config.yaml
hidden_size: 256
head_dim: 128
intermediate_size: 1024
norm_place: "pre"
qk_norm: false
attn_scale: 0.0884
bias: "none"
tie_word_embeddings: false
init: "uniform"
init_std_o: 0.0
init_std_up: 0.0383
learning_rate: 0.00123
batch_tokens: 65536
train_tokens: 317900000
dataset: "wikipedia_en"
MLP neurons of a small language model. Each row is named by its layer, matrix (up: input weights) and neuron, and shows model dimensions 0-255. Each number is 500 + 25 x the weight over its row's rms, rounded and kept within 0 to 999. Numbers have three digits each.
After each neuron's rows, "fires on" lists the tokens most often at its 100 highest values on Wikipedia text that the model never trained on. A number after a token or word is its count.

L2.up561:474514488496492451506530509484515504521491506489529448517485520479500541518499487513514530541487486512462440482506501481476494489525503512503548515505516526504507523553529517500536490467507503525452504514462492514534490505519490492499483504526499497528458486503508485496500480524485507486493480520496538508452459527517487491505512485504513516529488491473464480448522443439524475531528459544470543549496502494509495518483489480512462495532462495480522471515500513511525520465563518498527472505470448470506500482496464493503490545540518521502517480480534500510526480523493475498482484528496493486501536493511507436500470501500546484531504483463472524501495494518486474488498512525499479479561501471502425504482451474499508537463520481524518505498511441542529523443549473
fires on: "–" 46, " to" 31, " of" 6, "hip" 6, " by" 5, " " 4

L4.up632:518522545471477499457507454541459492472517508468509522490540496524427525517513507498501508493542486474477505502499518527514530484521545511501485516493534490465486496534515558474555470520482471460496527512512481492469504474476491464486445551478521518521513529497486490534453495563511508476538486540502482515495533478470458494485515508493519501483490510517455477530497536514522521494517507507523493463477493501534505486511488468499481509554476515467497465499509513456535488540483468505498475452510495504510545471532471511517486454495515541531523485493492492489522492485465498539527476464489510532472491493508496513493491480510505498469500503498499475530470541505534528569507504483517455508514519518536468526538503496517475517533485521506524540458450499521522500493552500
fires on: "t" 46, " ext" 16, "ult" 12, "leg" 9, " int" 8, "it" 5

L2.up407:480508490441498509497503491471477555462508520506489446524490505518488480523456509483495524513477509543468505511532525519543489500510515483461497494457491533510530551494545488528449514497519484504488490532487463494488513534467529484544480509506485499504528540471511486488512494499528560498535523473502496463476496482466506509448498493492488477477510481489478503469505469478465488458476477491520517475475500519467528528490497528508521483487494480520489493527521486457523477529491491504557467488512519498515539505475470522490432506509495533531486499522514460497468491514508468521532495517478477528556498445544509484466482549505478470562526467464555505476471473505503488496489513487519533488538488493502495482503448502524488523511512453474470442547516498512475514486517493
fires on: "0" 20, " Tem" 16, " tem" 11, " September" 9

L4.up31:485490503492439508491524517501490474467450529497531475486509511489457543510528495485511483489519494487473419468511505474518491467525513474516526521459483557457506539528505494494515473439512539519475454505499491515492496542499522472479476526460543489493487493488467491527488464525523493481536516458495541491462550500493510481486548503516543453488493472487514488472477491525525515528479534575487527467491479532541521519521499506538533489543487475474524488501555521462489477537492540484506452479465478507546517473487484539484484492525477503497494496517508496475525511520484493484453528488534472485500515511538543469533457462505506486482515489489507532504477512485510532499463511465468515514495513465515515502491483508518516498490512514519497517498482528498525484467516480
fires on: " p" 15, "7" 12, "1" 11, "5" 10, "0" 10, "-" 9

L6.up647:505484494469504487515501475525517540502537483489513481492517543470475493478534489497480547518502494521530503481496478524483499486533530543489525515499513509518522493527516535527499517514552482464481485476489492508506490499438489496483464517513466509536484460531507518474483517474541531491448476522478516510467484520516493535477537445500478535467480441503525518458468454444502474537484495482472500557457484527471479501544507511482525516501430538483499498502499508490549539501534510465503504492462508505448489498469490475533493497487457549527512528538495500531458488526508478523490476516515521531479527487478483527477531515486511509509511507492502490514514533539457521530486511471517463465504501435486504528561490480526464520498508494491521496505486533539495505482492482
fires on: " |" 49, "|" 43

L5.up67:505487435493503500463486466487470494534531538475520486490496508509526475503468505488525505481486500440520533560524487542497479528535527465475483475506546508517499493502491495512523526513496494499513508464485518481512502495511489448471495495504468517519520526479494523490495470498474534493474457513503500476493457485516512535453506489497498537491495441476496540476507518483471478510486469492503508530505481515522498505500496476495511501525527500491449481494471490474490509490547511515503518437489488480493517493499467507507500416469482513498449526492479503536500503520500476451462526487504539507488547535451516484514519509479484501528479565513485499504502473494497466464471514445517539488564537474497481503538509478475582547495516480462503490512460495559515511486510506
fires on: " round" 17, "\n" 11, " election" 7, "Career" 6, "inals" 5, " Championship" 4

L6.up795:472490512529434502505473476472532533488491511451511537533501486501500530494468486467516510490564520464450519499501500471459484480501531485505502536446479509510505528512512522502518454473514540488458488484504490517461477482486485440472482507528521496507500454510506497494506519496526495477496515495484477520437546537512526491457561507464506484515479518481496492464464518488495518485472512544473501510501483526515527480473519528499486509470507488470473493471546527492499492544466522514514528537514492461538511486506459507483509535539461546516527463524519515490516506507509486510478503473522471470476484509538536514526493480464516473506507498524505492494508486460458520500471521428467476468493495489513504486542476498530483502488524463518470504527483510533543545472496454
fires on: "0" 28, " v" 17, " inc" 16, "1" 7, "192" 6

L6.up73:492499480523478485551454543506468500509448547527476546481510502507533489505531484523507494477530545500481468522541498481515521542495470446489541496523554483522517516535471479498496451508520537452469531483475497479483509488493451519546470521470527511488479482532513497502498511498533482482503466528497505494516506527493498511510493462474555487469504456506505512472533460485512464484528479517495470512441485491451493478527504479474490486493493473489504482495522499499488526498526454480550462525511470535497476518471481478550476484515548517464534523458537484516511474492469495518509474513465456494468473509517514474490511514435501514502469500508481490481457480527506495515531521502514493505538537494488468517530476495491503495567496483518536533511525497487524495505533490
fires on: "R" 28, " S" 23, " Le" 13, " de" 7, " La" 6, " of" 5

L4.up426:478461438496494492524518443481466505507480464523518556488512489562521485503457537468493517489548483469517533534493522525520523479524489466515516482508521522524484504480503492488518521498520498541514521518499518495504497475492482510504516488504505558522488560463538488478507520523522510493479500510493498526509476514479486547496508450476511505512512493476517481482522503467462450448470493465498512492481483481462542534502480509533522469477499470443476473477524471522494495516512427499498524497478487482549477499514505477554480468510517498520460579475499474498503527513458482530495519511479504501487489482519526507511484537507511500516533457459515460528493498523497525472493507493486516510536486497487527480471520495547514549499475487454555526533467504498491525498490523
fires on: " to" 16, " sk" 14, " of" 12, " not" 7, " der" 6, " Not" 6

L5.up479:522512437489462509491478438490521538498471490437541539544525509528516518530467512463491517535567481539519491512496516485505514475496523500516496508472474530480480511483516504499519482481517520451508506540525470476503491471521485468515470511492496542483470509506500440503480477541508528498480486520491482513520505531535449499471522519447533512478486494513454485550509528530491483461503506528468469522500504514503527508505510545534497478497539478499486476447507491474501475546487502473471512525440452509546519484508504556500489530522538529516481510489508478501542540519521479482510518495472489496474492477469524494464513520506491481492499497470526486490471474470518537508526532477483478536496459534494497498496481491540467528532483517563482494485495517490491508483503522
fires on: " more" 33, " most" 33, " less" 8, "ly" 7, " very" 6

L8.up402:495557498497480490493521491451487550493484517518511541478472527531505538515452462489539470511469517471524465487526508532518454488486530497506487522536486535478521496491501497490479484504486484518467481504520515496534459487506512475451492484522538482443505529478501478473470538526522498474493549536488555510476525525546510492512536498477568522489555476466488529506476482509517475492492472553493495520455470508488480488497547533484530542489493487518504481486465477480506491537503470493471535452482531481543463492474459482518497514486534512512501516487503471506491518501496503495484522510457521485511494495476488473508526493502490502513505539511537505478495530513472513528498482489480460453494547511525448511501501505553485518513474526512524528508517485524573477456511481
fires on: " p" 16, " f" 14, "-" 10, " there" 7, "th" 5, " There" 5

L6.up534:548498453478498466537489464508521509518502469468465528500543527520523498551528452459505503484520499528563511471527519486554540461482504503519496449500457506480497518489488508533494525497504484480504425479513481469547516482464476532449484507512518523472489553502500482493496516497533485464498536515502522540476500502517482490497483480500502489479505480504480492538537488496531476488496520522491473540465455516461537509521509527493480499541482481486508458494476473491527516537491495518499533503467441511493484469504502456520500486489516490472502530474521458499482483536500469470497518492496504507476492489449478497462486508481504477486516468440491522491513481550496543469518486450515469555526514522503463490480512500548543494486540506468487509503498511536515505489492500
fires on: " most" 28, " mon" 16, " Mon" 10, " more" 9, " less" 6

L2.up974:487498470490470484533482490471527515478502508524476546492513531547513522519533496507494481510493527521556472489524530588484472548529473510493539472476514488518501518496477499494551497486461488514477529525466520479499482505502505507521500542515498534521478476515533496470475542509476509491538489558448501489500461501506473520516470486460550525491514496471463483509546506452532476495493470488498503535475473460477493496497535478479483478470496492468497489470511480477491467495487502487471509527502484513492548474477478454528477472471544507488518513495544464533529468487491500498506492530550488501545472494500525477475475504484541495498551525484523497524463529513508469502515465527503538525538539446498484497482523462540540497510487503500506505543528513476512521484509469
fires on: "." 31, " de" 28, " of" 26, "-" 9, " De" 6

L5.up305:523523519512462496522482519473508513501491512509506506515532501518476501500459489503518490479450547523519440461492517565470468509548538520512547511505510552480526513488528500503474493514507509524497479527491521482472497498487502440484494477532534500519475511482485503492482454463510507500519496522504513515422541507502505502489477504483500499502527492506511529509493498479503483543510488531467497499461464513472507508550486476517485494512490465509543480480508496504552508499507487453492495491515507513571515500474465499516455516495489468496489477489470488534498481516478536521479550522505478569500478483489494458540529469499527469496497502495546486512535501533473519531460543478537465461487505479484514524538519485496546470522474524484523531469478525473522479426536508
fires on: " |" 31, " f" 28, " K" 22, "-" 18

L5.up288:522477525464511534482495492467498534496527537450518500452525492506470518518491511467486475501536483493451523510523514512457504502525516471469489579479543542534526500551479510493484510492450512472491494480514477533461496492464489472515504468486509481520483517481495535466512499476518524494499540537530501517485500487512491482493546518493527534482516458519494497487498532501484508481476533497468472465482527537472496488513536488461528496504521530457475469472498508455552522511475527506460514474492541458518512458508454484504479535495489534510473491487529501504497513496507479431502513480437505474536531528488501531477492503476522529521520475510531479535514489478520483523437513492474512490525514477508484526502517513499511522500524467486540514482466480558514539477536510
fires on: "." 38, ":" 16, " |" 16, "|" 9, "led" 4

L4.up299:510542503492492473527539499491474496523485502498573478531528492490482486484519497490544495506534500525453476497475449491516469515536500451487494514444488504489499529502505546500475496485515525483479508451490502472530498509518516537508503499493518526553482479495480439486473481506487511513524494513509512488480512526508512527522504488530537476523462512469495492466488490472551508490515483553481481450504517515487459471496514566489428476512470496483528471506524527489536460509501487521523489496459525506534529467526462507495468497540461522495502508503513493471525484539517513552495477504529490532483504505505500469481489461514518500503478493473496509530494517526482495468500517547472494475459506529514476479490473464512519558491481492557492554501509439538533485454516488
fires on: " U" 38, " of" 12, "|" 7, " Tem" 6, " to" 5, "if" 4

L2.up720:531507502470466489542463503530518516563482476476462554506499503518534506534487463448520500522555464499492505476519476450497491479480487500473473514464517550479547514538497506502526489508520492493521488534492472474484501478450495504486504522475511521516498481516480496508497484495457508527515507532506542536478475512534516501482522505469504477507519453486499504492526455470478499514507473481452463492464514550475513472483540528517522473505525511499516471507483483539506472527477499503522495512438507508551482492523519509514487491486537477506515497486522504505493513540506417465505494473483435431474483457476539466537486545524525462512512491483493505495473490514514536505516483471471540525510489495502516478474481502500530524496530514495468518512531523456481519515478476
fires on: "stant" 21, " em" 19, " dif" 11, " most" 10, " less" 8

L8.up491:552522470487478540499445460488452505517501499517464501510478517532514526506519493513500492503504534469510504499546502462501495490508554507486477502496484536520448512486477481497473516462474489503489564495549510460510500493485503489493477522519470528457512510493500529533425473510527476498471471490468471480501510482480484488471521471468512503487530469491486537441531493484542505528450486492470483546446469566540487504501484506500500498491507487463518515505499500515550502482545512463499508462504508472508504505464463539476490535480486513493498534517517496503558512486520507527533466532499500504492531505491529468479505474496516493545516530476486494467512487503522502515482495486526451517505503482488476538542517478484530464542536568463528503492524508531488517476516491
fires on: "th" 42, "p" 33

L6.up262:526487478502493476534490487515515485518491513469482473531530508488493488494538505516486493487519447521475496495494477540482523536500496498457550518499494478487530499531515523508537510510554460474504487507496531509543512507476537484497484523498488521513495534515475483498454497472545575507487494540522531525464525526535511537468514513501487492476499480473476491482504503461534443544496485542475514489468482535460543504513519477491509485500444569470495519500517483520528560556522482466535487508448492492446507522479486504493472483519479496497493564501467494506529492519480470503508539492463499513489487499453520502472502469476489504475524515511506495502503509481463543542464503463522490480535479438466483480518498499520467509471481519487542504529529499518522501478532493
fires on: " |" 99

L4.up668:480498466534496474489490470504498508548516483530486506536528514521468501540456500463516444553475498522505477535520514523519488467543487477471488463488511521567499529483551498525494516469544471535515500506496515474482488482536521553473526515475498511540454507481536436462505522492481515505447510517515496467497511504516462513460486483472527515492532484512485479472509496465448505516470470457519487525527458474480501568538434511552483525484507506498475515477514492512495509475474453515500478501477485499500512504507478458516499468484525528524469528508489462517522475497482483518504524515517528503504497470506491503485529525525500463516489486457558520525478454496526500493528501484485516510498484505510488526506479506527534518524504491487461490514438481517472519486498488
fires on: " to" 17, " until" 15, " following" 15, " since" 11, " of" 6

L8.up977:541464498490508481521501517520503479526513535448499502484527514470467491493504484482517478508514526510469528491530473520493496496502485477478536489508503491478538531492512500483536523488480506466497506441509525478507483475500476493520444472513491490489425493477471508488502476471511526514478494528462504527504546502477501510499545495517515526457525517476535527531482518504502504523465512489466509551450511511481497461504527472484470516470486492463519533492480497473519511513524477475496525484458513477512475439489470494519483497489505499540471491469472538479511462507510478483528553504529536493456544517494531564475488456528520485514553517505543492508506556474453494510461455487497499482522511515520493518529566473512513478490526478482546540459478538519528512471522506
fires on: " |" 62, "|" 13, "-b" 5, " H" 5

L6.up903:479512469514446525486521483523482517511507506489517500508526475496464561486495451479575479524514476456500477554505496495474458535497542555474494513470517484500498503490527475464535483497538516507479518474498470520472459460501453477471484525508521525480457516467499495507468511516488547513468514537527543505507528479531468489486524487480496534499475503473470531500449503497514515461514522498514464548512495483500532498516515491486447521523463555508489513447509487533524559487493457525468497498485474477471496493526490494471476465513474520530471506473463513553537541501486489501517516499470532503485518502511517493497517505523527484510531512489503504516493483478487483520488539506478470471549521505537479523532541505516538496512499452512533503505482466513504533474505502
fires on: " After" 22, " began" 20, " until" 13, "==" 12, "On" 9

L2.up103:528465454489498480544490505494440485507498468473524517476508513541499490488486463495522563525495494446509517521509515508498547543517528462502464477493500480531520490511497490468528483508509512466509471508481478423515543448472437484545482492497512507502504542490509522508523547484494515500479485498507487509538481482473490532480510480484528497485511513514471498465538521485509501446504467483477500539481482498511493488499496500488470468468460467476502496494535497531524489517504425465523508550493515502512527517516500463477511427500511527488508452489526449509502503500512514525534477495450519495500499515471542533507505461499517476505525452451486518540464463518497504464515499517528513510554485514533475507497494480493513489521515456479520519539515510504509483489528490
fires on: " of" 30, "ect" 29, " La" 14, " San" 7, " is" 7, "." 6

L2.up758:488506541475478475482464490476499544528491531486527476517514511506516514547476491479511460478476480553530500514494521507518508494496508515473466474496539470482503537535477491487522497509460458502464511460480541520508486514518448524547529497499502501496474512488498508465483473513520503509525513499455491487511518486493492518511535521508512515477472470504549491503519490511482495487512475536476485530462500513512486502444558535512473547497491479494504512516481471448501493520474510482521448488533512475503530477452476500494489526527531503456458550461462505494519492518474516472522499531498460453538491468504510469510494539527515457534525523496508449453508526510493491482513542506507510461484462489489476474539511455559479532510547474512490470504506485565526489498506469
fires on: " art" 23, "ce" 14, "ine" 11, " High" 7, "ing" 6, " Science" 6

L6.up837:529481462490482501499482518485513490525438515527522499504489525488493532510491491481500521490504484484494488487495488458520489488539534492521483537492558505558524507499515522529462454497540555510475528518517471476435479431504511487462501549481550538521459488467496514490524543475520514517496524526512516517511529506492508522472476502518501472449500524492526463496477487488514517496508508461438487464520478531506495492500501497515460509518519486461470491489497520480503512551496489521504509470509520483510525492508491495516512517526479574478521481480509500417525559530473458524521525504481461479442499464502530500536511506491510443526509506490494482492479443502501467498500514487477520498541504515496479544499485497527525519479510533516524500493531521472524524505483515
fires on: "," 24, " \"" 22, " com" 18, "ly" 11, " is" 5, "ather" 4

L2.up344:524503515532467485489458502489542516467513527490532469497509479543516535508474457460511492513535552555499473539515480531468530501485479489542531508505540476521511516525488468466500451498476461505495549498493528484513485495547475494476494512525518492488447465543514499477472527543502476443512469523496480492451474540508502477527501507519489515480474501479533509489471496514486465483495495539495468543500526504506526534488516492511451520465464444484478480481485477532522522497477485473506501472538453521501499499476512519495503515519499469483492548468474478490486527480482472496475486543490491495498514537489475513523541507503458477526545539484502474478523505549483504541526515513504503497497478518506438509512502467529518544501516496541491469494499477554499503477535472
fires on: "ing" 54, "ine" 15, "ance" 9, "ation" 5, "ement" 5

L4.up612:502517480480516492531521510535432513502503512540523492531513539524485478497481551500539526512484480516469491520533517547529493496519505480444495449474492531534480528522537510530553511448490487522497494520497531486491505498446536516477515509452476486510477506507464509507468476465464522487478501517491509483487454489465486562501468516473539488514500435518485527435483507499525482519510463525501500513488493484468498505478452499541507496526484507502476465467519482517514559486500514504509482492440475506482528523512491490486469465482521513469483505515524497544535492527487491525532491505503517497520521512497557511487500485518500443484525499493504503506524463461561524462498493485523530527495513498505487485518485528532520539522478474449485505535489482534521498456498490
fires on: " at" 19, " by" 15, " under" 12, " U" 12, "\n" 10, " I" 10

L6.up524:542518459501461453509460499527489483527437560498502463542498522531560478512488459505477486476552517485481485532504499496513523466508484488513531462465500505483534530562509494487506456478447545475492483483478489501451500489449474523494466495486516488477478512483548516514508553524525507500517500514527473468484497560501505514436479486509474462473543484501518536501513515463507476529496506503488491463459478498467506507508498547515458497503485501477485469462494491492498489544506466492512511531524492528484516479485491493492498533525467493509510466507472456469516530511489519495533501522466532505438497489514540501517504475468518492521555477485502496495505505524504508521517513476519497475546522483527481527521480488529502475533532478510478463520525477479536511518514494
fires on: " El" 23, " Mary" 9, " Mr" 8, " of" 7, " S" 7, "\"," 6

L6.up598:473455458552529504500507478517542494507537515444482486542534519478494527486508466486512508540557476509506530500521477540511518522528523504496524482477482536489538513514471526516492518535529474483498505492513502479486502521478536477489496523508517548505473468526476481462460474490500535473486503545498534504472508502527500539492484501511481498472518500485461535461539524477483482509487520512485485537455490491519482502516541478531490492463464509463507498523494480495537483515537483489505485502425505472502540512491509474486515478496466493468508570478489497571521485506446495532539498493468488541481481511456494517444476488486525494474509518507491501496501523510474534505487471504509448480524527440498466493549519472532460491500518483476513477495527543514485498470507496
fires on: " |" 98

L4.up303:538509519506521500481466493504513527455520462467550476483519536503514497510419536509542473477472514521466529490539527559521468495534513523490488444499509524485496477520545491512534488486504505489485501497496504510489507482514453490496477493503519484493509524483484455484493486496512509474482503529479493516518459512489485513474477449468494502469521493459444482492509499481466517498497488517508497484507443489514502511538489540487468522526451557493522496524520488451519534466482497490493534491495495494516503505459485490478457499470499541502516461484451511474512512553496513539543505497498500534476510514472506513472506491485508469494548472511524513482514533545509553549477502505546475455509514497531504486541499533520554487443492496517534470478470510506496482448503488
fires on: "w" 27, " w" 19, " int" 14, " ext" 10, " tw" 8, " subsequ" 7

L4.up969:526526486493512505460491506526510469484517511480525532486507499478537477517490556449511503502504483443462514459486482501524501473525532525474503484501522472514506483525535525487577470520538512530460466536542481521479503437488463494493492520509528534519528539489484539521478497512529522486516518549484488538506494522540499535471555500473522509461490465483467460490456508476494515528497487499555498495506473510456531501559464509481495497508477534531478501502535494466503542481468493494506512518497466506538461511488468490532470501472462545554523471489488536476537498484503503506493533487493488463485497478482523531480509485495500506482543499493512496506473490462521574550478530476509490509524511485521470537522483492506518491478506489500517512505459490499517516475503504
fires on: " ext" 21, " int" 20, " ag" 20, " att" 13, " at" 10, " however" 6

L10.up648:507487472470446534513489507485505483542474499469516487482509494552483479544501460532496532484530485462440526513541483521444483509503525512525488528524548494550535517495519524491491486513508532467503471496465470524495478484498495465517453500499507528525500479462490545495513493559497539498470525505519507495506558476503453483499513478537472487503511507501519487515454511464486507483494475465534491498493474523466483531504498460520483509463480506486469488499514476490532511533489466521489541472542547495516490537515439511539474485518447506501484552488475478488503541523487489541519498486462529497480501491473517490474490446526512509515518533490469478507508494547511493500529516493508514487516479482524484545489497498523541464479523450513550513522504464493509507482545493
fires on: "," 67, " began" 6

L6.up608:468470505502531468514517446489512544530495483464528523526570529472479527499507526472470518511520479499449532549523510475484508484514510512492512487489505521473504544525496510484503519503557511495508486434496482484471502516494476491516487495483525525549463482539482546480477467483532504466499486509495532500468515491508476524503491499510528494436487484524472505482525502498507461548496523490491498495492510498488526471539519499493499515518452515486498487486492514526483484483514503550527485442465424426440534493499502498499505481493465520519512557487500517498537488498543496517496465487483495530490520490519505498519470497460515504502486485474474479506518557510458542492486493470517423503479480473506508451481513480529502477519517492503498510539485534535503521482529490
fires on: " |" 45, " and" 20, ";" 15

L10.up580:528474495484486487517504510509489554571479512518523539483509530529551525475455498470482508509488529461525491502510471443467474534494508475475456475539545519498511507502505463514491503510524513512512507527474528520488480487478509493473469490529523524530539500546532523487499513535487494453509477509506471493418511524498459524491514498493494498476518500512512499456492507516482396524507492489457535497486528489526505507514504496542492490533524490462470432525513458477533465520504522516532480498485484484528536439474514487465476505487510504465490518468480504492564496504489511471498489474496472495444533510512491495501503503494505519502530484483490486492478517481476500511513468465496515477555514517521515481536507472481488538511533474473513455496510501504511511471532487
fires on: "im" 14, "e" 14, "all" 8, "ell" 6, "ad" 6, "enn" 5

L10.up798:519492501452491447506522518464472498514509535471500476459533516497539477514445478521510496496515519468474473529500470507517505509516501486520537463489502473506507521486512479537457499509479556507513513456486508496524477456464530469482489468481530528515484479459513534479528517493524520516455520548530510507523499534510503487454482503514521507442499504494499497511450517459511482531514533515504506541492505535505501489555493472540479483522460516471452481483452505477515491533544482492538473493506538505543494511504454489497499483538474507499488493490435488508496560533522493484526532485501513519489496464544538455492513499474496493532534526476499486471483518491531466543505522511512527482525507503538502513511487478506495475481537506497486470505473462512569535482524525
fires on: "," 85, "\"," 5

L4.up234:562492488455481515512471468461555515491500512458511504485537495479486532519472469478513511505470524509525533503514544506537495495503532471456512499455532500531517488493489465554517474496518522444485488467460473554494502473517455490518536529485521520531509460500483502530531509502449506496533513471500505505501466503524491479512530464484522472522533480488482515496498455503467503494480508472489509463470489502463503509503533472461492467506499504503459469501456514491508512518505493543503517508472480531521515482440517506489479470500471518493478456467507457486500507504466469449490500468501505473523519517490563472518513509513485515483527497513509531507523476479457467511523473504512469449533535464482473537504462518495514499502507466551530468519540488464491545480508518
fires on: " are" 24, " were" 13, " of" 10, "5" 9, ":" 8, " appeared" 4

L10.up97:507515489491470519543529506494448497519448518506527498471483516521488516522471490486509512549516509493461499462501512485449486497548513491495545498491547551532496511529519479503439505515530522474476523461461502473504492511499519466506456508450513496490468519495533492511504493555534534494491524498545518433476502483481464488495487475523443525523512459489497520482522510483491520486506514495476509515462505502468497494501519474548505485462468463492494472518487527488534521474481490497506499480520476555504546509484494520508481494496531522441439500517448497560504563522500504480500491476450511516516505500501526472515514484515524480522503529503504569508501477458501522491519489475525503536520527483530436499510507479506499531483490474523490534532485468499514528502514496
fires on: " that" 38, "," 18, " career" 6, "ion" 4

L6.up897:482470460507504487506514492488533541491506482491474448532528493465466490494495496480509491563523511534491479501482496520481513534518514508493550488491496536513531502491517514478511499498563483469538509526539509511552487473487522496513499484499485511503523522528456524447513477489527538483520502531501556529498525456533525512495517504506528528448512450478504543436517465505481482488528473535468488523447520480485525515516477498493471514457488537492495500513475512515551528498546519468521496483441497487519452529485505500522467514537477502515506532513459508530509470507517487493481536523448479507503527525467495515455463478507480484499517517529524461483526504533495498519490548492503466506503475468478479516491533484523509489463468517480498456489517488543487512491504438
fires on: " |" 59, " It" 30, " it" 4

L6.up97:500511515529470493522514494473517499510516507453493481527530510486475498517492450472572491521509517518470462513507526433489489477500497518505491509487462490507548528552497550518528480474487468481479498510497490473506511468465487497534477501549479528472487465484493468503479495484475468519514488484477505479466521538497489508469542441496508495502490555480507526426494478510525502540513487481484471502497516491534469509508519548484512483505498491476458517471528482457567496530522505495532529496498523492517499481530495477488473505493479514516531473500524516497507494514487508504521479479513517480470522480543519459482494475490534491488542502475499507453508493510497502548450522485520452513502498501510436533510518459537471485519566491505454478462488475527536497492468447
fires on: ")\n" 54, " early" 14, " ret" 7, " mid" 4, " no" 4, " four" 4

L2.up972:472499483488498513489448486534512534525487485516456495513506515490491534484523495467526477514496518489549506491531530534536510495495487461494531471500546503500559506503460478487505509488496456525476490512433491523509494475471506501502451489478477504539532523510510436503513503483478511489516502508480537526512469525532485540521532515522540497524530503500526469488529474470513523528479480527523522515475506480444516513480478512494507469500443526498468493473507460522519521543528476524493527513505486536480506509496511458526472429519484519500481506461491461470535495507467505494505468514493489501480537506489515485526528520479500485505538529489555557480508533465477493475510474484498477453580507501544468490505479473522534452527540487486491493543489499485495508479524532
fires on: "-" 28, " early" 18, " of" 14, "5" 9, " ear" 7

L8.up831:477470452466497499510474514519536541530506523459486461474489532497498492512509460497551465503453515482475509497501502461492520479501510541511495530467530507501480495516462467535521487508524526498495532490519505496481536519519476438529475517411513513463498485505491472507497488467553509476473492516498509440464522479464504490485511497510517515492514479511493491505523515482488482521479519500484442568472483520544499541512503527471498478502505528510462485446481502508504490547515512485473517463476515458526517494513469526484521520479507501515466528482480531510514490481521515503509523510501487517535478462486521455444532536512502503513472519507529527471502525505530525527491516470505476489479481455525491529502476504466479498538508543496442446497508518526489501476554465
fires on: "th" 24, "s" 15, " one" 8, " first" 7, "p" 6

L4.up349:437508467464516472501522428477507518544516470532483469515569517515502511534469500467540459512514482491526472490550509508505488518505490482460485498457537514542463495513478478511451517478512532517494492489542477490466516476518491522509516491479469507498498492496461480508492420470487514504523494519501518490479527500501516560438507509518506523489482471473485493462497516475483515520476485499502490516513453528508475499479513475495531509520486527493530501491526478493493495518532514515535462483449480549459540500510498486504460488510531515525479504477504480507523481524522447436494513511522499523461530527529496518457490511526484459538553509515529479487458489523487506531485504457495530492519493477501489536535477533490508492515500505515479496465485483541507523480524464
fires on: "\n" 35, " September" 30, " February" 12, "'\n" 10, " October" 5

L10.up417:543504487498503518502473487511503470516496499534537493497493530549509508513494480488516523558530500428492477563519473549430491479531504525501515525516541511485494517492523526547495517501488459510494516539480504523480494476519534451481437541485505534510482484538454517493499484507481556485485551479491498535509522499545480517460464477507471504478533486504504494499510494484523448478509496500492523525476496480507471511532467466547499513486498506524491448495483487503517486522522469533485474486484500526489482411471503447486482521508511507524457539485517472506501529482519512490504519467493446486503508477514495478488515500456534512501506507448474497512510459487467542531480514488489503495513529524519474528521507491496482491507552497495507515514503468524489565492507501
fires on: "om" 15, "ad" 14, "ast" 9, "im" 7, "ter" 4, "et" 4

L6.up705:486523492488518513477517504525526515534533507506467499531532514531498470538459518466525499526545510493525502517524491511479514525513510528474484485470526560543503504512504474494480512502487469533500508465513502489496523521479510454453492485510485501479529476537486507484497470508471529486539502530492542451503504480486465459443488490517554493523475495507485505477496512425478461517465468484529521559515502507448514503509492495517499527486504469529481487498520492481511541518517532508510450478485487523486514459487496494541459507529512515482483525502527479523504491512520500501475496519528521528513519476504511475449474521493481475546517499442486536488504497481486496447508493478540538520560503489513457511503512531522516499488540522451478483473469486572517515451505451
fires on: "\n" 50, ")\n" 16, "0" 12

L6.up49:557512524466453501485471507492474516526518552476482543491483526480490514516524490511520510490545513528482493510525503489518485494504523511487522537510517535523535523486531472497483459493463500522496471485475469486489446527467486449539489480527500498532473490475517486506515472509511496467535532495509503491518534502499509514457526509496516519484479458486493537472465512469505519479455515492490426488466512504456536484539528498534509527509481496514494510471446484475486481488462489494520525465491504532526516519481472499505502510491471500467461494492451497514532555513490456447481527507471516476454509502497541505507492490512548476561548509504507485527530518497527488523486466500515460478536513479526464529538456487499541498523512480517519487532504531525529549462516484
fires on: " U" 38, ".S" 11, "8" 8, "2" 5, "-A" 5

L5.up879:517499497462504470513480516464508555533488567470482506517454518501512539503492503471536474492515441518479486523544470508516477473507496534504450510492504492517514532490510479478492447480459518508472510467512510476451497532489486431506510516521519524486515455509505456493503473510477517526488518506531475514517542514509517510501502484466511477435457462477524546470522517485459521540495491491466475467485487487507545484467485506483470506494531468488475506468511518469470477514485473488525541528502482482530496474496489537516476506545486516520489523424492517480560480508499507468498484489511525472490538465536545494519512519517502485534494532513507467510527523488510538538480543489494451486533502476523494508485492495516510486501491542519515506508506489479498544489504449
fires on: " J" 38, ".S" 24, " " 12, ".C" 9, " Jr" 7, "2" 4

L5.up319:500506487491468463540538467469531504527491523517557516539481488536468524515495490445471517525493476490543504513518551512495518502526482472488473520515553525501497511501517451487512455477504498511502526436485519520462494525490471513536527505504471538513493436520512517505504546515472465497507510496495495487482514499514447519496475522477491506484500476528527460497496515503525460521482526491470496514485523530489501498486500474535527476523562529496484509504487494499511513502550463461473499457465513537525469499503499519489467500514520518517449479476486460467495495476445474471458515550499499490544549525494508532511475504483512491525490517523500482505449496453492520514491501492539488515535489504471499556466552494508476497532523513459511483554508502486477511501518456
fires on: "ie" 26, "ate" 18, "ia" 13, "ico" 6, "ace" 5, "ale" 5